config = dict(
    d_mlp=512,
    qk_norm=True,
    bias='none',
)
MLP neurons of a small language model. Each row is named by its layer, matrix (up: input weights) and neuron, and shows model dimensions 0-127. Each number is 128 + 32 x the weight over its row's rms, rounded and kept within 0 to 255. Numbers have three digits each.
A block is one neuron, or neurons of one layer that tend to fire together. After each block is what it responds to, as a language model described it from the Wikipedia text at the highest values.

L3.up40:141177097121092043151114123105134163093171183122111159138136095163120096111158133149132108109113110107138113137135119151089163095130169141085141115123120150108116122055131130157069148166120132106097151127127127129132145100139103081094150097110113121133147133102158123128102059165061124044151177161165111165075101130146147184138104083171131136136157152143177108114128132102133158098070
L3.up105:145157112160129089132133179141161129117149140144168106103109131115188120147107097172187115130122117138136102106124118149143092134106182105146125069144135093152113126047160112135139113127070100108117160185125116080138140158042119165139135116146170147166180176141158120100100094187113128138115200143164128132069125162173121110083124150168129085131137158157140168164104144061148140130097
L3.up172:144141167125057102105091121162144129149108130182120154151141149166133178104164118091090076093084132152093120080102127186155134096131110145080127105182103068165126107139092071132124189119068155115085182136097128149121126126132140104215109127133125113208152141136084119133114127141123121128088165129132147137100148138188078160139103120167145121092160167165139124085086124136180204104098
L3.up258:134195144145100150120192051099080109084125136143116131151149111131146128114138039166105083152108103153140093111115137135153140133168146108065123130129168061126147086127164090132115156163163106159147181121145139077082143187117058099155196132128076132115135124157143102126101136171154078121071164123137146165096124155142114189142127149160146115102119111130136120167121111114178163093098
L3.up351:144162115126121079101112106110114137129117110126138096165141149139100128105163143156101102082119109109127074079100142163136095134118152177082089132116100070147123117057101105104067109178138062124098187156107155122120121109089152139132150115096119145197123138105115102174161111175113131099074106142120156161118142150163101141152096106144209152127119149136223135152157139097166194095062
L3.up384:118160145117085068167100132153126089114151077123159098108150160096137140159124091129104167136120171162095157108161095125152159056172123106148129125176142091162209090180142153161097162171120151141134133082088117067192104156091088114123084118128153169075160100143145082135166069151140075150112157096131158139106087128138101168154111122163081099072108153130106121192083157131160113121108
L3.up425:146122160122101098110119116145067108195130152184095112164175119152144115128100136157134099165085139094098078149145169093138142126081115150064100108104122099089161123138051107118130085114104105120076124133097119074104119105111117145114129152110135043166105171151094085122157129154134134078129176092123131135094139126201145116086119111158099163149148111152102064147146160091182076053105
L3.up504:139135137196091103145102124154086062177119093066091113202105109133117122174148048152138152198112178170090166112121119169130197153152120135094196146162169101172123116124158076153132121132130089148127159116153104112145096113121080131162178110108111103130134071082136113130155151134145131081156127123180146180050170113184126176122141163143126143112108127164163101129099138114078161134102
Short word pieces right after an opening one- or two-letter fragment of a word, mostly a capital, often in headings, such as S|e|lected, C|om|pany, M|as|ters.

L4.up159:144131136129129098173083100170100117155060129108126163132152105148157164146160159171115131167131145141120172064150145181181130123067154121110162133160135153119148117104148089148090168099151137122112131112186114138128123094136113126146135121093094064168156171117114122147118147143148123157102113125142167162153117047124127140134136116140092095145113124116081178132096085080134132164166
L4.up169:120108079110088154136089134099137097125129167130124156104153091140067174095113100117200084111180148153092129084109129189108101078113077080091169101169111141130158142104071125151074074119147094149081140127119191172142150111175136103156114164154147125082135109147205127140109123121140155122119140190177102148072136062122149111129110109152126124162126144141088179178130136114172099063100
L4.up187:128173101195078165185090078172087104094137117093105144151161108131148160085130125114074169142120140159156143102136178175151094089074165126135159176197144135161211090116147080173047177149141128109123103100089140106105172119140120165169161139117069120163184059146136110181116129132143087125064123097136180131110171157104140120135101132142143139150169134103087215177174108107152170130126
L4.up257:141195110160094152137159108119135147105108163089168107167155137104134142109070110127139174197128153129174157098139112197170162132069127187059110161125101087128137109176110087148130151179146086118133096148125098111126142116072138148116151132104099091135164060140136094094137157123108105096129226102126176141081117156127148159137177121132105151107175138133196125135179109090167114154152
L4.up353:119137098181099117146140129125091149084123102156194185161151095208088155152144129117117165176127206183137164065199133124127153106133125142168157126152191123096183208128150072106136148161167134150072094202168148131169100114138112173164174107208125166105191123145144118108096137144116115151119102120129109146101143121153113132150089156139167161132104159078092135128149080109141133073130
L4.up376:135153169162057091105138122146116139144083196125130192147164123123107089145181127145124148192101136061158121079117120142138126098156144146089146113220179118147198126132173152124140112178137124128063110132093181151165134094105095162115194138165084167114162138136162099183165062174133131179147109149164125112139116135140095115133118096141100142119081111138160115158180150142182097140118
L4.up494:102135136171116051129101101186137118155099112129143112160110079150160166165150118124102122117082170161116139064144152194143143157125134107123174080119132138105123138078129006206099172113108130165090128088128097121082121141150096109128077113101126075139148097124128145128175105105130126116132119127148120175130085096140086195135098101136114118109122097141087114163132140118140158169107
L4.up506:159126130203079123123127107179102107109103166122145120158138103135162123145169125182156196159145126132085110102096126146129119107191126143140163141147183125168148107173169127160119122107153123223144148058120184121132120112070166115187129148122096130150168141141129134168139124152177136148095132175170126170148145130100104105181142134161115147110127151093096142147112112134125124063093
Mainly small row numbers at the start of a wiki table row, like 4 before a team or player name; more weakly, sentence-initial In or On, and year-range or date pieces.

L2.up18:135139116161075111150162142194123093147118162112150143194167126132127164150108073145153105121173132147128138081120140193154144072125125175108157162198131116148147106094121091219078153089147124147097139093132125079148169045145140123189137103103085123153179112126138110161073179141149141140081100166140109119106149117114107117123127086160100145161122154076082132183130121093146125157104
Small digits such as 3 and 4 that open a Wikipedia table row as a rank or index, also dates and years (March 3, 1963).

L3.up145:148195129157054107159159157137151116130093119107113163163086137124179127132156089164144159126107123165177117108158132152160051146162146132136194168161157153121154143098128113178145120131146109137067135092078094133143158063100140126159127149141065128166177151177158143144098081144117137120108181101130121132122138094113121099055197163148082121093058107125128163149152121108102132186109
L3.up274:100109186130131159160086154152136090091091102096087118188134085137143148138129134166090135132142101163118174096131125136142080119178103086120130168163149117102155141130056137139108118191151121157092168130118155115185168127111117109167141129128136126145129118134087178110082077080154094110177114133137119107121127125097096146058123160160147128180101124120164203135172119095170077155114
L3.up341:180143146110093132135159145128145089119111176161132116169174199090134142129142062121121078133098120100100127085129147160173146116121148134107166160195159181127178125141132070176065122122050099151081113099129118108165111076096139134175146116113139129114097172143127097150112145139118145179089144131166193167110114120122040084094095156199150105171081127072122103130137074125146094155112
L3.up344:165110120123103095098118140099127095134130098166133179190122149114207130176125125175102160183129149154127168103231108125138128141127129141084143206196159115103143128146119122188091082107117115152150129091131097144135146102056154135183088116135166104134143148111101125035110145129151150166153162148189122144098092081144095122148154178113105045134124132147086141112192098160118079077135
L3.up415:155178129189107123168155149204080141121152106133148120117116098122126117128162066123093087117114147155114154073155155139202094102095109072048183148158152123119185102111129082147092152181100112129072143119133140147150162062155177148162168125086105140171141119099124120126149146188132112101185145158124173150130097113125086113114163133183138150143090156100111130195101086105149140119119
L3.up437:110138076152176100132130082116149121147128172135131129157066158094153101114151132164154101139111113125163132149225129185133128135070162173090185124197152167092186126100174094188136079157118097154068132158155125080118148065132131119114160134144123148118101181071085073112066119146141120095084194100104119121125105153100085121067119135124118118143101089118160119171085138051124112124161
L3.up457:131139098142083129131177099194114078163154125115110169182097137156122138157088144125134122117173191153096112099134121150161104127120127149117180149139133096184235128100157120176113143163129125111089138113095104053098172081173105121144159109057108113133092160100125102081105101125076132122166141129133086155135137101125145166127160137179102121135115121149148088176157105111121145200120
L3.up490:155197124105073135123176070107160116147145196131127139122104126097078087172133070133126076104160124160145144099162159136141148103156130129057140131139139125142155096143148116189123162207105154115118146140112087090169128083148107092123171120142132142200166150135141108115130085150124136109203163100100090176109139144148135120066129160135165150162051148114147179195164132114133090118076
The first token of a new table row or list item, usually a number such as a rank, year or track number (e.g. 10, 2013, 1985).

L2.up214:087086127109156121146142143127054140082148086147145113141072093107132118084096103166179130166159206102129085105104138122143105096124101186065122093196125112119192134122071035115073104116115082094113134084128175150063141185131165169154088142086137137121127125153179128130129153168126121135128149133135121158084126164140126062163146122171114108138108147126154127146101134123157120109077
Short word pieces, mostly "es", that follow a single capital letter in names or table cells (Les, Yes, Peshawar), plus table pipes.